Weights of a small GPT-style language model, trained from scratch on English Wikipedia.
Size: 22 layers, 5 heads of 32, vocabulary 2048, 7.17M parameters.
Training: a variant of Muon for these matrices, 130M tokens, 15870 steps.
MLP neurons of a small language model. Each row is named by its layer, matrix (up: input weights) and neuron, and shows model dimensions 16-143. Each number is 50 + 12 x the weight over its row's rms, rounded and kept within 0 to 99.
After each neuron's rows, "fires after" lists the tokens most often just before its 100 highest values on Wikipedia text that the model never trained on.

L18.up466:44 37 43 09 62 35 52 34 53 57 54 41 42 33 39 56 41 51 43 72 49 46 45 72 28 59 55 39 36 54 64 68 69 54 33 35 37 54 65 67 29 39 43 54 49 51 69 46 53 34 33 54 50 65 40 56 37 77 42 36 44 42 44 54 78 34 45 50 75 65 66 47 56 47 44 41 61 48 53 57 52 67 60 43 56 58 23 51 41 41 50 70 49 65 62 38 43 45 54 52 39 19 45 61 53 44 33 47 30 62 60 56 52 58 64 54 69 51 60 46 48 18 58 46 44 39 37 47
fires after: " ", "\n", ".", " st"

L8.up242:30 48 66 32 69 55 50 56 61 33 57 46 52 46 48 81 42 59 38 26 39 45 38 50 45 51 41 63 57 33 51 63 53 32 56 51 56 33 36 49 52 74 54 48 64 42 37 42 42 49 51 48 62 58 42 56 73 34 63 51 49 46 27 59 52 56 22 39 71 28 46 50 62 31 68 59 50 56 31 51 33 56 45 59 53 62 39 58 45 53 46 35 42 36 53 41 61 73 43 48 41 59 43 44 70 28 56 37 36 44 68 72 58 30 52 32 39 44 58 52 60 55 49 39 61 53 64 55
fires after: "s", " re", " p", "ur"

L9.up248:56 42 48 46 57 39 63 54 62 29 43 41 20 61 52 49 33 57 52 33 54 55 53 35 45 36 59 53 53 42 60 55 18 58 41 50 73 59 61 47 49 55 64 57 38 63 49 51 47 58 51 28 45 54 49 52 45 56 54 76 52 32 40 51 57 38 55 31 51 56 34 48 69 48 63 56 70 77 49 56 46 57 65 63 38 35 31 60 77 47 61 38 54 54 32 41 40 66 37 37 51 48 67 62 54 49 42 52 63 56 60 32 61 11 43 49 60 47 69 32 61 73 57 57 43 50 53 58
fires after: " Bo", " B", " G", " p", " b", " g"

L9.up482:25 59 55 43 60 35 37 50 57 65 52 67 60 44 48 70 81 54 38 72 37 47 25 78 46 56 25 56 47 61 42 53 66 41 61 48 57 44 32 41 53 66 49 50 66 56 48 60 59 35 39 53 47 62 41 49 24 54 67 56 58 55 47 61 42 57 45 60 73 45 69 29 28 42 66 50 35 51 40 51 66 51 22 63 42 65 65 51 34 43 64 51 38 31 56 39 65 54 32 46 68 31 54 40 64 46 49 48 48 47 64 47 65 61 41 45 51 72 57 43 57 40 62 33 55 55 40 66
fires after: "s", " re", "ff", " di", "n"

L14.up496:30 30 51 50 72 43 33 43 41 62 52 70 27 55 64 49 42 53 59 19 47 44 34 66 47 46 56 42 60 58 50 52 52 74 44 58 39 43 31 64 32 39 39 43 23 29 46 53 45 77 58 44 59 56 29 62 55 55 46 50 63 62 60 48 46 50 41 53 58 57 48 55 59 62 44 35 54 72 32 43 45 59 74 59 31 53 50 43 53 57 51 58 59 48 48 64 46 41 45 76 31 42 19 43 38 58 58 55 62 41 36 72 42 42 50 57 54 67 61 41 40 46 65 57 52 60 43 50
fires after: "cc", " G", "vi", "iv", " Gra", " Pri"

L7.up193:30 56 50 67 50 58 74 68 67 58 45 58 59 47 44 37 59 50 56 47 52 43 44 41 49 77 48 57 47 43 43 46 58 51 59 40 45 60 28 45 67 47 44 58 66 36 45 65 75 54 59 37 43 43 38 45 41 48 39 32 35 37 17 59 63 41 58 78 62 66 84 42 42 30 55 76 40 43 42 34 51 73 39 32 34 40 52 60 42 62 54 49 35 36 54 46 45 39 44 55 50 42 50 50 67 50 52 59 52 66 55 58 77 61 51 64 70 41 66 57 54 41 50 39 70 43 40 45
fires after: " re", " un", "s", "-"

L9.up566:57 30 57 28 46 67 70 43 39 53 60 72 42 56 60 56 51 52 70 53 32 60 33 40 42 31 37 47 60 45 72 35 55 44 69 39 40 34 33 62 43 46 57 36 69 64 64 51 51 41 38 48 30 51 47 49 24 55 24 49 64 47 55 53 44 73 39 44 53 34 63 38 38 50 47 52 59 51 64 29 62 62 55 34 42 50 40 55 77 32 64 47 39 44 33 50 42 42 48 53 47 51 55 54 39 55 58 68 48 60 59 62 50 37 66 66 64 48 46 49 35 52 57 43 34 65 62 39
fires after: " ", " E", "-", " p", " \"", "e"

L11.up191:20 43 52 40 49 72 44 41 46 39 57 62 34 34 51 56 26 54 28 58 42 46 60 46 51 47 54 67 49 41 45 39 65 43 59 57 77 50 45 17 34 63 36 76 45 64 59 52 63 48 33 45 43 60 41 41 50 53 54 51 53 37 58 52 69 47 52 69 68 42 68 53 52 54 36 60 48 33 63 53 50 56 73 51 60 52 61 50 61 58 35 44 33 59 64 45 48 63 47 48 41 60 42 42 44 47 53 50 30 23 47 47 43 44 54 45 71 46 46 33 49 42 53 47 49 47 60 68
fires after: " ex", " an", " c", "c", " in"

L8.up154:53 62 29 33 71 36 58 62 42 35 56 61 54 39 28 57 40 48 41 34 43 51 41 61 37 50 40 44 51 44 61 39 35 57 23 55 49 38 53 73 47 47 51 59 67 44 50 45 50 43 61 63 24 58 53 34 45 54 39 31 34 69 48 56 57 51 44 44 81 57 57 42 46 42 55 50 54 61 64 66 55 35 50 56 68 57 58 71 54 23 47 59 78 28 54 51 51 44 58 73 39 55 55 42 52 31 54 37 41 65 53 59 27 63 32 38 48 57 55 47 66 45 53 52 45 53 38 54
fires after: " st", " St", " ", "il", "ri"

L8.up347:31 52 54 60 52 46 57 41 70 49 59 73 40 42 48 59 33 55 47 45 43 41 60 79 51 40 42 53 44 55 42 69 32 64 42 49 54 72 50 58 43 54 63 46 41 75 68 24 97 45 40 40 61 18 49 52 58 65 47 47 59 57 61 62 57 52 55 36 42 56 49 55 48 46 30 67 50 40 39 60 63 46 61 33 61 59 32 59 59 45 52 49 53 34 57 37 65 39 41 39 50 46 32 65 33 42 70 32 54 63 57 50 42 26 62 55 69 45 44 45 59 54 60 48 44 61 48 34
fires after: " P", " An", " E", " In", " La", " Con"

L13.up124:52 51 52 13 57 49 78 65 57 69 52 58 44 71 37 51 54 69 49 51 47 43 39 55 43 50 54 63 55 28 70 53 30 59 42 46 53 72 52 52 57 62 47 52 53 40 37 35 65 39 47 34 46 48 32 45 61 42 52 41 71 52 35 30 53 49 51 28 54 47 55 59 43 54 42 57 57 52 46 70 31 47 47 75 44 49 70 58 68 32 58 62 29 48 60 29 37 47 39 60 48 33 60 50 32 48 57 32 50 47 87 33 50 55 52 58 49 54 57 57 41 51 44 33 41 37 49 56
fires after: " ", "le", " lo", " g", " Bro"

L13.up516:54 48 42 53 30 46 50 76 52 50 46 69 55 48 49 58 33 48 41 80 44 67 43 52 52 61 51 35 50 55 44 31 45 68 54 63 37 53 56 69 40 34 41 46 25 39 37 45 75 49 64 44 47 43 45 54 70 27 52 34 67 73 36 52 56 41 63 35 40 52 47 63 30 63 50 41 49 46 55 26 47 53 22 55 56 35 46 53 38 38 51 26 56 46 63 51 75 38 50 49 56 62 43 68 52 50 39 76 44 60 39 60 58 44 61 56 69 48 45 54 40 52 56 65 35 61 74 44
fires after: " ", " E", " as", " Ca", "ub"

L9.up627:33 73 61 66 49 55 31 42 50 49 65 62 73 49 54 46 42 53 31 59 41 41 49 59 73 51 65 69 59 40 54 33 51 46 42 41 64 69 53 42 48 60 56 58 32 48 29 44 47 35 41 51 21 54 46 58 60 58 48 53 58 30 51 47 53 75 42 60 39 42 57 31 68 58 68 45 48 19 53 70 33 68 71 52 65 52 46 43 56 62 36 42 68 36 37 45 56 49 29 56 27 51 37 51 38 50 46 56 45 34 58 35 56 55 44 36 70 50 44 39 76 61 39 45 48 46 43 39
fires after: " a", " ", " the", " in", " an"

L6.up314:53 66 42 45 37 43 71 57 63 45 57 51 49 45 59 57 34 39 33 55 62 65 57 54 51 53 40 45 54 50 53 40 45 44 45 61 48 48 60 65 65 21 33 36 61 47 61 14 40 46 41 52 47 78 82 23 55 57 42 45 28 48 65 66 57 56 53 50 37 59 61 49 47 64 67 17 44 50 63 71 46 65 63 50 20 53 38 58 63 40 53 47 47 64 52 58 48 48 29 49 51 48 67 50 54 41 38 57 51 38 44 49 59 48 68 77 78 45 45 26 30 60 33 37 48 46 47 53
fires after: " Z", "D", " Sh", " Sch", "ph", "g"

L8.up259:32 60 55 37 47 74 49 65 56 33 24 60 65 40 25 68 59 48 52 51 58 47 48 51 56 54 30 43 46 41 50 50 48 45 29 67 50 47 53 34 44 63 63 47 35 55 56 51 47 52 61 36 39 45 62 42 34 63 39 48 61 71 49 34 41 41 40 55 52 58 53 57 33 44 51 48 63 37 52 36 43 88 55 61 44 61 46 44 37 56 45 41 53 38 75 53 27 57 29 35 29 20 51 60 35 63 61 42 31 34 49 56 45 52 56 47 43 43 23 50 56 66 62 50 51 49 32 40
fires after: " A", " I", " to", "'", "S", "I"

L13.up610:49 44 52 61 36 44 59 34 36 49 49 46 42 62 51 56 28 79 69 37 62 60 56 35 54 39 47 57 42 38 68 44 37 54 35 46 78 28 46 60 67 69 33 49 59 40 45 34 37 51 44 37 61 42 39 48 50 38 51 44 71 38 35 28 51 45 42 45 42 53 48 62 43 57 49 61 55 54 63 43 36 44 50 64 55 53 65 70 62 64 39 48 60 59 45 30 66 51 48 60 55 52 65 38 26 28 50 47 65 66 60 25 34 34 28 49 68 36 55 47 39 58 53 62 60 50 42 67
fires after: " g", " ", " G", "ho", "ro", "ir"

L7.up628:47 51 61 41 57 55 50 56 39 39 29 39 53 73 72 39 51 42 52 46 50 46 47 55 59 55 62 63 53 38 80 56 39 55 50 56 49 56 54 38 46 46 65 44 76 68 47 42 78 59 48 38 36 66 60 72 36 66 48 45 52 51 38 57 48 49 57 39 30 49 78 37 42 45 50 47 59 38 26 34 55 60 74 71 52 65 23 46 42 36 38 46 50 58 70 51 35 30 46 44 38 31 40 63 32 63 50 42 42 36 34 72 59 29 55 80 37 29 47 73 59 49 55 52 70 45 51 52
fires after: " I", " Ka", "'", "K"

L15.up527:66 43 54 46 26 50 54 54 62 39 59 53 43 32 72 54 28 68 52 46 36 46 43 57 32 48 48 30 57 50 31 49 40 65 67 57 37 38 39 49 51 63 29 44 60 34 54 42 23 64 48 54 55 69 57 52 47 46 57 23 44 41 54 49 53 60 31 46 63 48 42 39 44 33 63 47 73 86 63 43 43 74 63 34 45 29 63 53 66 45 64 41 60 50 44 57 61 62 46 63 54 25 37 45 49 53 63 43 48 61 62 62 45 59 41 62 56 57 68 62 52 56 71 36 50 52 40 44
fires after: " F", " f", "cc", " G", " Bo", " g"

L9.up331:51 53 62 51 44 54 58 63 63 58 68 52 64 63 66 64 62 61 60 51 50 57 20 54 32 40 38 55 64 39 56 32 52 55 27 68 48 35 30 63 61 70 52 38 53 55 50 39 46 64 57 48 50 36 51 35 68 42 51 27 51 51 48 35 45 39 47 35 37 52 35 35 13 50 61 44 48 51 54 40 59 62 32 58 47 47 70 45 61 45 59 61 59 52 54 27 47 44 72 63 39 32 52 54 38 73 43 33 23 33 60 48 58 74 53 54 80 37 54 71 27 35 68 57 48 60 30 48
fires after: " f", " ", " S", " F", " V", "s"

L14.up589:74 79 54 34 43 56 48 46 47 75 25 64 50 43 53 67 51 48 22 59 43 46 56 45 40 49 53 62 42 65 60 39 71 52 62 43 52 53 59 62 67 37 45 48 51 40 63 36 64 59 44 43 38 62 44 68 49 59 56 62 36 38 53 72 45 47 44 71 51 76 50 39 54 42 53 66 53 25 51 54 30 73 38 45 58 47 14 20 39 77 56 62 47 56 43 39 55 49 46 39 42 51 47 48 37 32 62 44 37 42 68 50 38 74 68 64 57 39 69 64 46 42 65 53 58 62 52 39
fires after: ".", " re", "s", "==", "\n"

L11.up142:48 51 47 48 61 60 52 49 53 58 55 67 33 44 40 52 25 57 50 34 39 53 66 46 75 44 44 47 52 50 52 36 48 63 50 54 59 51 42 82 20 51 53 44 56 48 56 35 63 63 45 60 46 70 49 60 55 38 62 57 62 59 49 72 65 69 56 32 29 56 60 57 32 35 50 53 62 36 42 25 37 56 45 21 55 42 26 56 53 41 52 41 42 51 44 45 56 47 57 30 41 43 41 51 44 52 49 78 31 65 41 38 55 35 57 47 65 68 40 44 53 65 56 50 58 75 65 28
fires after: " E", "e", "ite"

L14.up489:55 40 41 34 59 44 69 73 47 53 60 49 54 45 31 43 39 70 30 29 36 40 49 63 38 44 44 47 44 51 70 56 49 70 61 64 52 75 52 67 70 56 62 44 48 57 50 63 39 27 43 55 51 48 42 40 38 53 45 56 57 71 35 31 32 44 40 53 56 32 57 41 66 39 52 56 65 50 34 54 49 60 41 48 59 39 36 69 61 55 31 45 50 41 61 38 40 50 51 58 59 33 57 44 26 48 57 47 49 53 54 26 30 57 67 60 67 44 78 45 68 38 63 56 28 59 37 39
fires after: " be", " ", " w", "ur", " st", " re"